config.toml
num_hidden_layers = 15
hidden_size = 224
num_attention_heads = 4
num_key_value_heads = 1
head_dim = 64
intermediate_size = 896
vocab_size = 1313
hidden_act = "swiglu"
norm = "rmsnorm"
norm_place = "pre"
norm_eps = 1e-05
positions = "rope"
rope_theta = 78000.0
rope_fraction = 1.0
qk_norm = false
attn_scale = 0.125
bias = "qkv"
tie_word_embeddings = true
parallel_block = false
init = "normal"
init_std_qkv = 0.026
init_std_o = 0.00445
init_std_up = 0.026
init_std_down = 0.00238
optimizer = "muon_variant"
learning_rate = 0.00913
lr_mult_o = 4.0
lr_mult_up = 0.77
beta1 = 0.9
lr_head = 0.00986
warmup_steps = 200
schedule = "wsd"
decay_fraction = 0.94
decay_shape = "linear"
final_lr_fraction = 0.0
batch_tokens = 65536
max_seq_len = 256
doc_mask = true
train_tokens = 725900000
max_steps = 11077
dataset = "wikipedia_en"
MLP neurons of a small language model. Each row is named by its layer, matrix (down: output weights) and neuron, and shows model dimensions 0-191. Each number is 500 + 25 x the weight over its row's rms, rounded and kept within 0 to 999. Numbers have three digits each. A neuron's up and down rows have the sign that makes its largest values positive.
After each neuron's rows, "fires before" lists the tokens most often just after its 100 highest values on Wikipedia text that the model never trained on.

L4.down857:533515541510495516476492521507481528453456573529491472518500486478521499526507543444469542506507554494471444496461462531514489500506515500508536471493529480476496554505519498498510459489497494505467478522519522508490476490556487513506559488458486476474513492437490489507532461463518477487530517473494486538509519530526481497469499513476512498481468489496487494481507470562501482495520512510480471505518479540495453558510504483491458484503524511490524510515518478486501526502469512534480479526479500549467514483497511513542554479537503530510522525460479520477475553508500505507
fires before: "y", " of", "icip", "ies", "n", "ic"

L2.down673:495522522511491537516469474473476473532468483486528478542515524538525518495521515481471449543524544507482506555481477514491506463515511524496502495539536497491489471543512497456464476467485494518514497502495501518532463528493474496506467480494502454510474518479507500514519476533538493521481489501508518467571483486494521487521504466465556493491509507539570471479480502483513469525485516501510493493551529474535501508477525514506504498499515522465472523477495459534492502514508517539485504495508472473524510471470504482503485487482555453461535508544574511451494497513467503475
fires before: "ign", "c", "man", "ire", "ered", "it"

L10.down27:513509480496514519546524506504489485523495496454462508503520510525485461493479522458494490465528524499449477535524502474480497487480469514473505451483529536484471500490504487478503492476536551533500506481531499524529532510499517529471445551503483515524513491506461473515526460516465493536471509514515458480500474501518501498515474453505499559490522503527486498502540452458474488477534456476515524490489488467459492461512526525467515457480524505521511483506527517479457502475539518511496492573496504505484501508511473547492491545467481501518472479547509515478541456484453534459
fires before: "or", "orn", "en", "i", "ient", "ore"

L2.down208:514514506552452518492535475487515464509453485504478444482474502513455504518524516534511516500538504487537476473494551470502461486530508516455505515521503538475486491505546491498485540487536468496511465511405479482515476493462496504518507492458549517525491487445500533493540512519525499520509523507505471532516457469481466517479475512486514521520544495510518512495464536510495510521481462483525515519517489503548511436484491479512555545504507497517506478511476492498492510489493520542516526512488522472518502505536481512561480493527453525509480479502521514544502501469499508504
fires before: "ic", " of", "s", "ice", " to"

L3.down404:461455498471550548516492503494486523483495514515489490430500491500532490530505524483512500500472446483510513532498504479479513496480462524475504499532563505476513498543504491505507517473525469517509501531510492510479511493488487532491484478514520519461459492507485502547518550515513555522517480489499519478499470494527488487501496523473554551489517460475484489483509513454492465493497492477512495500511549468427487505502470504494489520494523544511542455530496496467462493493461484529489469554500540503496499474459560520509491504444473507489511464511519470483493473492493472483
fires before: "or", "i", "ient", "ar", "en", "ore"

L4.down39:509470547535521492503545533489490498483445487459534509535469510502468490509547541503453491491468466473505517474508493492486498521499509470520443488499541501489496480491542505510498541493505530513493505499450475462493497529508461536530532525504495521535477538516467544495518491476501479514516512528495502492502476471462532512537511502498476488468527485511515488529515493521535507523498549485467545487464509526533518519531539493519470453523552525488500471518499519491489453497463453475477566487482529431547508492521469449515491520502504473488533503541463521503512485487516536478
fires before: "ch", "r", "ound", "m", "my"

L2.down802:519519496492477461485487525519509479482526480480518480475509524502475473491470485535495496504482463510532512516474494452493510510455530499482499537468503490453476498511514522495469528498474528505508476500491506526502498483511534549536490479543473507500529497534489482490552506505464462465471508524490452510533505530493484498521494497549506532449514553530525546475463517510470487513510519529511476476456496467491466474519460498524512446507512520559506500451502522501509461477484517482528494461526514470523511526499510517530483567513494499524464486522539496525502498524486505536
fires before: "le", " to", "ack", "end", "al"

L11.down33:503477501519462491499502483543477548473498498460488504493518468522468517528499503509524501492510454497555499516476524508542493485526505504471509489542501504513523508510496420478484507518473532521522511547475510490507484512520541524505492501506515489486508518534506508522524511569529528482454491498492474542510467491485476539500455510527483523505562519517480480456491490521496463522535496454497517524555509506499487468469508536504486475518491501547496471513470540491529521489480490494494491524520492541503527440499479437450522534465524491485456454486509513521512526526468479457
fires before: "p", "ing", "il", "ould", "er", "s"

L3.down607:490513557531500523505503463467506491515531501510493515455489474580487503501529516461495480491528445509505475499524487516496526526502495486540487540478492500544465472515507521486509469517494510478509478482487480523490487486484478503522514513491540505492527507500498538515507512500497445505545543534483495536498478476525517501512532490559469505509518473511488527499548552500544485563544476503481514492494510538519485469490469509475510476484531517523457474486494540513499503486471526476542465474497484512507506452440486521518480477511506532519508505522505481526486470465499485461
fires before: "id", "ing", "y", "ig", "is", "es"

L3.down406:526526498511494519496500502450497489511460482504474519475500499521531457488513533500486532494517510516523517501509508510524504514540537513468459517513542475549495465517492507519476480474495485493486453499489510477502521503505446513489494528535528496467500533493484484499498521546475448470493501524535469487476480487480471515470491457577466523510536478485487507484525480444533484496437492517517483520468488485526527509468521489458462502463523486519459519464508492498529477478520481552534493454503510479516503462497525513514535522509556527496525500511472500474490478507458548468
fires before: "ction", "ct", "y", "ig", "ff", "v"

L2.down512:508521523501507490505470500482486517524498462457498484522510496476488488486462509487454489529495492551488512506524491537511470465501524509511509505562461525538493543482484489478504529528466513498460448476523488487521479490452497501523475475559536474466477474495544505478463493485509499484509479561447487491553489523518450481502507508471513454483504515443497538507472503504440475469536437493500500482480461537516516489538493474514478496513465480491529503491531505515522478485526482523472495462459484563515473482467479532509536495487462529531507493498506510525514461507483506519
fires before: "\n", " H", " He", " A", " She"

L3.down413:483490517523511507494526511535464512497523469488527463507522439517512533512568517467498453511508508533511485503502475466550491524515456513488499519468537501449467495491470477487524499503526507487494479529481510507520471485477504478483513495491473494530515443517499509533494465508548510498466523474520497477523499488471510487486478508476528503490555523509524464501493470484455490493455458519492507487580482523503566484507515520498490493527511505469501511470504486528528470504510522552478503532450455484509460461524528548520476542492503491512475460490502482487487497568520458514
fires before: "ign", "c", "em", "p"

L3.down879:527501522490480488510535506540485525552515508508530480500450467499500484462481451471518450476549521504520500527480509484500477481536513469501456526493470502498484474499459543478477545501485512471513517476497506516516524520491498537468526512509503498469537537540489504516467464532520494436521510516520497525479450484519542524508473492489530506500525545482551460522527526540484517499516479483498518498496512498518501463489489494480513476552543461499507449518493512459514498512523515483532499480495515499507512520489500508460503534480460498510542508563472490489483504501512518545
fires before: "l", " the", "t", "il", "v", "ed"

L11.down192:503488500502487469522494468506491490556520508542538510468492539495477476454505505535489524544519521517517460507509489484485526527499482520501496524525472488431518535470476470495515446541507496498514497491489507510499488515496502503519561491511482509520432480551491558525517487515520517501525533491498530503542488499500470469499487507530560480509474474466490503551532458488514513460490537509497519481506488514498450484467516502541500493458523483493455516527461487524489497484572527529496467518479519481505488465504501475509469484500516510504550503477532492483502498518507522502
fires before: "ity", "ed", "t", "ement", "ities", "e"

L11.down363:510518481533521498503475487515497505468508488511547523542480543514488482509529473505495517514448477500502483528494493510522520529507482514506509473468509508477497477499562495493501510505527491459513496500544518491491466475490495517452470469482529499557493472456484481445508514511521525552502508506500549478459467523480538434500528506507482488481575532541446471480462467514460491495541519501506485487466486481514507508500520497479449486494489464494520492485493493570480447476504509499491538471502513495505506513504523498509483484492495510486524493464502493492493501484529495585
fires before: "ed", "use", "gr", "ign", "es", "e"

L10.down729:492499511509502477531513508473475503518487478538493516501506517510478503530515521463434532520510504508489514492519519525500493509535457514502477491536472530487509598504506522486459530513521500501508490456510483521521481520496447503499500524501485518539498525543482505470469523449500482529532524475541482454552514467441505495529495460512521486521513519482535513523536505482431466483472508469528472497520515533494527479504541532501484502489488510500504519471538505541495503446512478495479484506472476483501538480511494532484541515476501488501492469539543489503516457528517496461
fires before: "==", "O", "In", "A", "S", "==="

L5.down408:479459506542457468518508521487454500518470502473466482503511531507488520497539514443491502509528456524479526532516540492502474503490472512478463485489480489451527505557472491499475507471502536493481475483524470521500515518482498509508561511458477544500467464455511535521533467516518542512488518485483507514520516478468541502492500494525474484505509486486540461498486544494499506536514505525476511545502483487491503433522530474515511476502519537537491485521492516572498516496489476498553485495508544511509534496462471519488476508486516552487471484466464506461502456510496489472
fires before: "ian", "ep", "ia", "r", "iam"

L4.down299:497475493531486499526529450494500484482489533513519494477490537535486497505542465458474502532486546480567523509474515488492470524515466460525557497503488530487533435436482499479518515532505518514503524481496471523504527516489494522519569495499500503538526532499508473534510460490532492520504538486484456520529466476505543469534549541546527526461470541489508494520478501515479490525513478492529487500474518517500520498477499506490488520510470468515502491485505500525461518505486524478496490524503512501485508496553503455468493507503496522508462480472501506480456500501497520481
fires before: "=", "S", "P", "C", "ation"

L10.down804:489487486502476514464554498481462500500512499508505466529471485508473474541504457485518463466488464492486490491468503546504521478494502510519524484456538485510460526507490481476442490520501485524502496545493478535499487538522500479516516493524496496454507473480444471543493521495514478516492528478465478486473463494465521535465514458463515464537496456505504498499521517501505504456491478510523473506462509511463455549461522512515534460522485486490477487548500495483471510524480510490505525451488498519484498486479534470496512462505549546451492492493484512498512541464507482496
fires before: ",", "ly"

L3.down190:484512520515550535471547505497516517529519520491422528501515490503468473505438467512502498478513507487497540496481485497493540499505522483500499503538470492504474565487482527538516548508492472513477485492508512483482524505531495503490486521503463481504498485472500510472470516491510497506515511467486581460538473481530481481546501532513526526483496493487528530531512461551514460518486534510553498512511481501446508465535540494517488517498514482518494523478523501508466488475528489526488519528451490483513524478523478507526497470491462486546521526470500501490499510516481488503
fires before: "\n"

L2.down275:444525479514461517518478538502482504487497483510520453452485498513532509483472511505498533487517482460467470528527447503523503486482495524524492512481430483481504516520475505523489494484482510478504470506502524545481529475481482477493514542468463472495555525513505533528518549478491514510491470461524501508502494462493487543514517475475499517483500512500502493510488507473501496528505517535521531487480466515472542493515463523501483524488446474504493505547527504474490484496502464490512500481552505515470509504489448495495521470493466511525523469519542468517524463550531463542
fires before: "t", "p", "pl", "as", "h", "per"

L7.down706:506487492486501520496515503506511488561478530515526485526484504559526501489553489476508552522476528500521485561543508473540504499536505465524537503472516528531518486443487512525503520500483513488514504531492504458491534478532494519497499520528509497531431511501543466500495510524503512493509530498522513462472437530496470506507501484464474488524517476499522531525478484480485522483561494478555512500491507504509450525485526520499493542458486535529448524483501534505504505527487512478505494513458497515511536482528486508506540524494496499495539487505505526419501529543479491541
fires before: "ed", "s", "l", " that"

L11.down585:510490484524549500491528540441427438498460495501495469489483490509456500531493501528522486499473498515487523502526490502500486512514502510512510581484527480480491503543525518513505516478510526491513474477517487508529495518457485501517507488513502456491507478485516489468521497463517549522476526501464495497442499512485538476533530487504527514486482477506469530545509518516474479457538523487471479489447509500527489532491540508490484505532496477461464463531511474451468515500511516491497493539481505475538495469544498470467449481512507488537525517476464519486519475505486495540
fires before: ";", "\n"

L4.down2:467531490572544487489497522496490432521551480541523500508518507477459476451489463502498526535494479478520494453503514505513478493496483519473511523503518513462491460486493489484551499519468526490519507484498489488472488446523534505518493480509520558518519485518491523497519517541461519501505498500500506476540531505505522490562476533489514496529497522512497515470494484504431424483529493511508513506522493497523473556511488526494518536492496533502524487487486535478449488479495504483511490484552516501527446499508535473544482514500495495507481500502549546498517490506507531488
fires before: "ers", "ack", "it", "em", "end", "un"

L6.down194:474510531476508511496458489511480535490508508479525513468534500532531540496485481521485457519494554487498486473520495477503490535521505484512514558494539512528494519457495513519489576514534483461487509489504499518508446458519492481472462469456538472563520466517480500476474528479487517493517450514540525478510493486477532511530513542521501511510498491498505516530471503539524490491430558510537476481546480519511483452463473506486495519481508524510491456516516550504526492487552503453535501441479511493479503516537500531486484505490515518534528514504531511499515533511522490481
fires before: "s", "er", "k", "ed", "ing", " ("

L5.down855:528500515494480480476513540469484487530516448487478528471514512499495460497523523517516521491513508533506477485528459471471453555498528526504574500524460544540499522460520483468545457487497448569542523504518499467498480484502526494495498530518499466502482461493496474474478525510494523495515508473459472501471472466481535493540481444493515505519504507494522506493546497499463517485479489477476485489524510476549498512470482507469468536490495527480519459486521507494481464499529514553543495513519513496550492478496468507510538500508483502481518506520540523456533494518500505461
fires before: "=", "==", "S", " -", "|", "D"

L2.down68:522451521542479517521488528459503538526521527484453501440474473506505510480484512518551479547527490477496500471517510513522503493525508490542482515516471525497502508504499496564488528500458499506524485496492519516479537474523495500492481502533498478463484474539526526528488465487448500482503489491513485526478539537455483533485506474510524501522538497529564526540475508514480506500466536481503513490478515456492496460497494514487498476544504526528511490517509492545501531497471470534524528512480520460488511477505483511478502499477499514479521527527435489517483445505546465514
fires before: "ister", "ian", "ia", "or", "ist", "ep"

L5.down309:478484485466514444487502474489456484487517486522490497508526543539449497456463510508475465491489491465516510491477554509484436554485471497515531480499540531467511510491495471511502514469499472534484560483435530520478488506485478505502550506514497508517491486526468473488520494484503523507472502481489489530530496545463529458521519479504501521507493520470520461521510488501487460504458462512492535481496507508488487528551484510532500511510449514476526476488457502431465488508512535516527489473521477519507493511494503545461534494487494518520516491475477522514527523552489497525
fires before: "-", "=", "S", "G", "ib", "o"

L3.down740:518488475472500503476509484514498489492508553500495472469519496491512530511503535496468553505454488450515496473489541478528493496542479503523493512508471510510549528544483534531542530516482512466454551493476479483512500479513516472505512509528504467485530524503500511462489476546512499487472484475513492509486513502510536478505473516519490474486516473490483490522533467536480471431478475523504485495517465507470518484552548498516503512562458495551514500467531544533538474470519472480505473505520539499494447515488529500502509465487510499490493483512484503535499473511558515505
fires before: "ro", "oin", "ar", "l", "os", "on"

L5.down120:476507461484479512471507504505473482523517487486511511547525512472511475552487503442482471476481506488515469509498485444518459509496505512533472551527540490500519517472540472510492491532506489488501521455492498499429487466464504453548491469498458538487525463500504461457513523477518526505490548472482448495498476476519461501494480461476485522508463502492453523492507532474495516478536486525494487460491499483501517529491501505481475504523492537555465493518504462544547499516508499532495519515461531483529515538477513471522522472517486491484514512492510566498495466478508466493
fires before: "==", "The", "'", "In", "S", "==="

L10.down23:527511503559523453479499502513516550495514479469491479525534513484497517535522513503496499530464525490496491536490511480539523508541438488543515493504521485499505506545475479505471519507496546469515547485491485539474505547535468503456515470527494495527506488528496516507520502472472542528546492483427452505485538477484544494475461519488514506526498472509469505520554490522501448501493505478563482494538523480497511504511495502471479525471485477488485525508504544521503538475506454513496491461440510538486516491528504486481513517481478488482524497456521483498497520529496542556
fires before: "\n", "==", "H", "In"

L2.down214:473475484483497503512488494492469512498488480511491512513465485499517502513512508473510467504514489536488482543546494464534497494530490501491490475482498535476496521461483500535517535522476440486503552527484488521501521525487475492414462443461473527508477487495485555516490501503478461482489490500536508509494482488512485537484511506480495473509472561542495481495474471490525530558473553533493455535492489477466465469479481507530442491438493516503509556509513460491570528491514491498523540475505499502533519484503483437481499485480511526490501498510497479514529494522453519518
fires before: "er", "ion", "on", "ed", "t", "al"

L5.down627:480454533511499481515503500510467510503450506507478525465506482502498505501520531512516506461499492536506492517522457529492485458472504475503518489505511537479501528491459497516466476517512532516488500488519504497485491472461466469514488483481506484509469510540527493487507499488477462471533439527480485521502469490516534513525563489499491522520514598514519492525466504551513478464515484502462453432528455477504457492487484496528471482529556495528488475526536474510501476549512473526519528499474477533509528502485481465510514473521499509460505543522480502498496520482532476500
fires before: "y", "ian", "es", "ia", "el"

L2.down472:494491497495499499442450508533444461539500489537488502515508546456481519536500491485504452481462507472507500490478503522464526508518478460495530546548512487548524473513485465509512547504484494492486511502508494499489481520501477529498496556513513467470502504498506485522505450537531488532462465517534478512543536494474470487497483532498497500534474502534473488483475463551500501507504472495550502456520504451531481469545512518485476502542497508514475522476490497465510479496489494532487473493518490475513485468492481522518481423440496503515494517449511532502500482505486534467
fires before: "any", "\n", "le", "os", "et", "ar"

L5.down693:509525521502494527545459475445507505533513522488484452498513462494515482503537516474528516496490449490476482509489495474461476509511484488456500493511474511477499490555532547485490446522516502496471490470530515462483516507522525552503501507538496506472468503506529482489486530461470482477546493461499531494532495496476453492488485510485469501496552510496488524510492496460470477478490476481485498537526491464517525489488464452541519496473492490491515519471472517518520511444500504481484509508540525515485514484506510483467510443544527544511470542496494516481548494552510519470
fires before: "er", "ing", "ers", " in", "al", "k"

L2.down89:477531499499515503468507487471533495521550500509488509526479547488534572531492536471463500485500511509468495517535514476512498502497497538496460528542493521522509570517466484476522512489436527478517508463513491529538554492483465477467468509521504486485522466514507486490490475478464519465527477514467462484524468514495512521515510495482503482500522517529486553524510490479432470515522532511517523545521507525483526487521491473517516514476494444484521501501505512482513546528485503516500479518473510483516500504500477529503514507458453500492462484520603526502520475493523501499
fires before: "\n", " The", " He", " In", " H"

L3.down175:477545507503497524509505473524491483529489476456518512544505515509507514484508475453468484505474515524483514514460550474511480534533443488483530505515506526495484539520478533478462517518485495487493500516511470515525510509489518522491462489520478498460547472517473468515497482466456481482510511505488513472517510492512519493484458539415527501490481498495506475518510498477516452481475488502483537515510479502487528485548468478453519520479502465513546511483528516491518522461502483530499507506455460469454519494528484502464506500483457510510515435517559461503511462463513500563
fires before: "\n", " He", " She", " |"

L4.down108:508527531503525484491537493534494497528471532498483500535476482475496502522505528487489548481499476479528509502498512484542534451501525477493467502532472493521516508521493467486545529504485543476509554496501503497487501499540479498464492492461465456488543488544464539523496475455504489521462492496491471503474471461464505518486486454461535518477548488488504467524496514462503487524501502492493524543438498470493510519488515509485511499527534467483514466538512485526436479478527487537507473572514485497531472525488507472482454492510516481498477497520460465445498443526521530492
fires before: "ch", "t", "m", "my", " |"

L10.down204:535508527497450495538489502547533530528518489466485539517485489529509494544565470552454534502503479510512513471520500508503496496559518474517529444545486481506505526556462489530425524517480509521520499536508434508533528494505506504487482509512452515469496497478479497512511499523489489506472489452531516490478475542494475518519496484482466541500471501508507558471522499491496497519547503498493468496508497514502494481502441547515492501506506506489496507486460507504513498503504457487488511524494541490456497468465513537477490499494512495507540518485562493524511489489498491489
fires before: "p", "ed", "ing", "ess", "ac", "ter"

L11.down183:489522500490494499450488500463508477530508515497531490522461513503449471516532527489488502526530534526490495497494504506483447554496484455550473522517491490479533600477485448490512498510515495476501554490482497484453535508457492508482475516516486502504498482516464496517510476486503531504484548499536505517478520488519526509515515501492531530489548535477517502495492495474499495493497493475527499545511492496510471497500479481517490545491447478462491468540504496503507470499491484547490532506504502518533527529556532546552533452491497507503502479473440521483494503528526471558
fires before: "-", "\n", "n", ","

L4.down335:496537535495470515511515498537482504502498529492522584514475526507529466478513512489476495499503508511476505498478571481500508487527515469517485487451438481480472508465454513504501516537505506490508498476458522487514510488469530523514525496493491490515514511495474499483516506500550521478511489528471509472479440509519534458523492503485515511481495488477527486474497533503533473541508512482482501502488511509516475485538475510479461468491533520529519456515511511489517474527438516475476528526491489432483528499467513542499504530533481522526492537523436525475509497504490535548
fires before: "t", "ad", "l", " the", "is"

L7.down566:458434450477466500525520485486504446499481494550478525539479465488459501514466479491499462517471483491477508516472452506488474498491532468490480499505513474498480512497474520520505479506531479493476518534486489424551498523493492479509509524497507474461546493516522413484497492477498508541540479460461522480510525527523500542540501470486483470466458497511520499492516473531487497522538483493507500531477497484527475513545492517500476553497523502498461508513482528452528478478489501541519511460506515500540522476526469502470527476534513495535505548507478508500475510492448482483
fires before: "\n"

L4.down385:533513485539530517450465444501489515529571535526470484536505496503522521573488495469474496533531463474512533513465446503506486514544485537491506481532527550502497479512466486484507534521480458534483432501504487499491473544500525470510548483467496492483488468525499512541467520483486474487556506507519519493532485473464479469509522488529490525534497500496520476515498491485455518508501500501470497485536556505482541491481507492482517506522516493503518507527479482493491503464464499496477529488505485494472507461470509498517501515473537544523510483507522524489469511482539482505
fires before: "un", "ission", "it", "and", "on"

L5.down492:498467528476501505519496521480488450540478509482514520536509470524478512493478472476550510509528490513499426542513522494487467521466457476469516539465519504488492471512482521514479517563502483493518516517539504475524516483503494487481473504545501510482477504572475527516493481497499560485545476575532543522499488465518484524497520461503544532504520523525511495512500534505520515495476472491488514525547489500528545498466488495437487547497502489507501500539506532540532503509460471516507474468487501516489484509508532531474467542515503490499497509465493495489507534466522471460
fires before: "es", "hn", "tern", "k", "am", "ess"

L4.down103:502545530462489485504489503485490477551518521500514504518479506516436478513502465455468526495521516503543476467567520493528492501491516521490524468523513517481522522485503482543508539485498452476490488500510518519501494509481475501479503489481476498485461522507492441486450472494468512429520516532474506483497543489508498475515514491530516505498523485519494448506502491503482517460520483492557555457526488468464522466503484533509469512538495489490495523502506502514577488508534507545492546483503466479469483475470529486513511500481530466503503515507499457535521519487473469540
fires before: ",", ".", " by"

L6.down341:494488464527494488492462509455518475501542509524487505509494505480466496516504527484499504508498528483507515571504470494454522508496504516465526496511490514500519541519506451452490469492523492496482468505491482513502488513514470479475489490508524453490545456510525491492506521470484473510504497475503492525536502514569521455531526510472520478522495472478497501402504513528501538486487489522516502532498495500491532511537499488474483496489503505519527480496522505514518534465500514539500484458464474509499535535503558477476496446513489538472454484509507521495479498517523492474
fires before: "\n", "ed", "a", "==", "|"

L2.down161:483530522496493516507480500472481507487489466488507457507477509511491484534488497451530519512520515512478475506466500485453524520504502461463502525508500484519480479451477502517496474535507559508486563467501507504460520528536499522494558485551518502500491499524502496527466513524458520453537481485474461541542525509514504497515524524505520565522499500524497523474490494495479519514493476507499462490463483517542527492445465502499486525470515514476519449538523503527555495457456516483500473480497459527466520538482493522476445507492490512562511494499506530478489513492505507428
fires before: "es", "ed", "he", "ing", "k", " |"

L10.down629:511482515486473515474485536524481463549516493499503494535486515476437532480503534506467466513470493452516477508534504505526537507472536506508503506477513457478515476537516480494537511500520516483489514456483541529527481540506518540443488475509505489483487453462482475512467517509523488535559499465491523499504497551498506434471479485531504493506485522507530479523456477493506510469482501437508503487517513483550516531519505490520439475499465513521506472488496517499525499477488540507477499505461466495489500503530479518490481504534518489520440473474536465476467502515547485503
fires before: "ed", "ment", "es", "istory", "pt", "e"

L5.down98:469500513500536529514445525517504487457531590492493464496511479513517497483508516486467491526504488464480451505512506500511474504496516489445490492470515513496519496490522501490426501538530452513523544539502515451509455510481469517506487528493534513529510576474471530449515500500513553497516526511500534522540508480519485520517487482482529534485546536470510501507509456528507513528501480460528487478488516500541504492516501482516472484522497475487539526483462473468515487492475492497482539486465481518527487528474465507536512482511509539502494502443523495456462540477487518482
fires before: " of", "ic", "ice", "icip", "ies", "y"

L4.down595:502484524505515528461502481516477500512484511507524513480503486499497494521520521528487552533482475545498549514510514484451522547510490466498544538466484521468509517516546520468552468473433503497469446515464490461489438506463499492511487470513500514520498489537492488515476554465521469522486570519487539537496493493508463466476508493492487475501508544487488532504498476509514512489474520508516517495516504502487526507446464496497551493510471486498478497484499506505469504532542486529510527521472485491505524501478503412518525478493512449514526490491532495548475512546537507532
fires before: "t", "ed", "s", "g", "ts", "ord"

L4.down874:493510480505495517554441502504487501549509475497462540471520494452488498505577528513511499502515472493495505523480477465466523524473493493486529493489523523539495474541488531526549484501524502527515502536448524491493478493523504511547473444494469542528515519469526493457493476475483508496491498494533530456505492499525497478493461525500516490489529503505488465504508489496494465508468502458504539512485492437473473524519503499543493504488500484505515536484481518476464524525502512505492540543501501521516492491499497531491493528536541513511522541486514489473498505540493535510
fires before: "al", "ury", "er", "re", "ral", "end"

L5.down846:500482484526459491492505513505470500521496538511515509487482490505505495543466461483504497471459528538528511503547523460489480502539527521500490515501512536491500510492527511531481511496502548543538526576502504452526509528485528503493512477507453518513527517478531463500490457502471523494434569494467501504513498484494491475465489547504500492491514499517547504503483466436467490520492503497459509502537499524526497530536520484512499495496484512550502508470501503473540485490520526533503510512525547498540514508529479532527512505520516478473504481531472505454476500490516526519
fires before: "ed", "ted", "s", "t", " as", " the"

L10.down478:509470504451501500545536518483521527526490502490476525531504504540488538511508495496513555526536490570515515516477505486486495508562513520482471454510498508522486524560527503518541556560490488490483504492535498529494519498516508516505477481501535515497479475516482452531502510483489501493480522461540511481496483490480509503452478461509503491446471542473476438524493487492502520487550522527476533467520486419492506480518499498499503456516517512498476527510482496455536496491527488465446504516509527508542501494483447550490471496504497488484471479529483494519476519484511475474
fires before: "ation", "es", "ed", "ations", "age", "ing"

L4.down279:565441455536513511459513499506509507500516486516472493510485490509494473485495530464510472492546528511506520514492562493507465510493469535461474529562509543477510488523515495481476506489523503552509491472473506496447493487536490479546504533484494484473483473513528532525531502490511515525483471487493517491529486479492452488519495478493510480482523442469522482516490522463477490462499480439511492478510506502488518504552496506480491465489552445464497508495493462471513490486470468503481507455479482478519494499525492470514508528518517479494520483500538513508511517486537511494
fires before: "un", "ission", "it", "and", "on", "se"

L2.down335:513498501508503489482514519511505481515491513495504518495512511533490455487542504508465517488452493506504479499481505514521486556532455487531519521476444471514521495518515477535469500500534517482468539508485489498466521498492487491501476520501530523502500490521508543518456460500521459484459503485522484487483535515510510512495486556519499450507503518506447446492546510548488454509506458542491462527500487460518548508493533556506504515518495529513516492474471527520508515526468460473498498502510470536499454526474526473497496494452507463485524553544530485500498500445498507542
fires before: "ro", "l", "oin", "ar", "ch"

L5.down565:475510537456493509500516511507518511507467527517508516508508469496511504492506499476517541519532438482499503504461513485533563494511521499514528497534488510486557450507531525478504464486464488519539545492471487496479503465480531505505484496537490551479504458501460491539487506480482481473500486510461560493491482443476537505491501459531485531484497526494514464525517511479506519547472489478508539478465543496510547492501471485499535497524490517496490531510487508493539521502472465507475515528511490546473448480535506491483506522489506534514496500482486484480494509527506564461
fires before: "ing", "er", "e", "z", "ut", "ution"

L3.down574:482507497471559525512482474499492516561507492524522514480496503515509497484538499510504490477503469508502522476519500485518478500516496500522463492518546515455428520485516515535460555481518476499505464547538501497494523477468496513465528506478497470492552523496511484524450493461475508485447516497509466528535463533501502462515541466527492499523505529502496495497456496533495485503504469466541492480483484543473507502456512503481524464498486504470492494476456528541507502500514507522495497493513547501489471471488559520504474465445503481515498502482488498509470471492476490525
fires before: "u", ".", "ue", "at", "ab", "one"

L11.down486:509455499485493514493497493513487476517506483492481496470502472518513502493504537503477468510455462465500504489496510500518538477502471530531509477490494451488472581502463438541504492503496477530488473510507501530508497485472482501513483514506522494500501488522460490527484505518517494538508495532447448511478530483476503508492496519502484535501458527487496481483543528514478511450456497439522513483530497568455468564531529514532470479495499497474513502527503508469480513498466467558491491460498491500497510494489528508479499520521488490475543490518521509458501539567542472506
fires before: ".", ",", "0", "00", "7", " m"

L2.down26:506515481496497521510433475546473524535515481502475526448453506490539461474566468514498528487498470503499527508526474509455510507491476461475520528480445469471467468492540468485515464465486478542506528490464478527518492487467496503528496510493488511506525540440503489538458535473490536500537448496526488484495506532499478502464487478499499499467509507505492521486514509505517477479460501505504530493471527521537494469494472478548477482502496485516481500520498502520493469489511492519519492510500482505472515520516470449484527468456499548541495486475457494492507496454569485505
fires before: "t", "ic", "as", "at", "ver"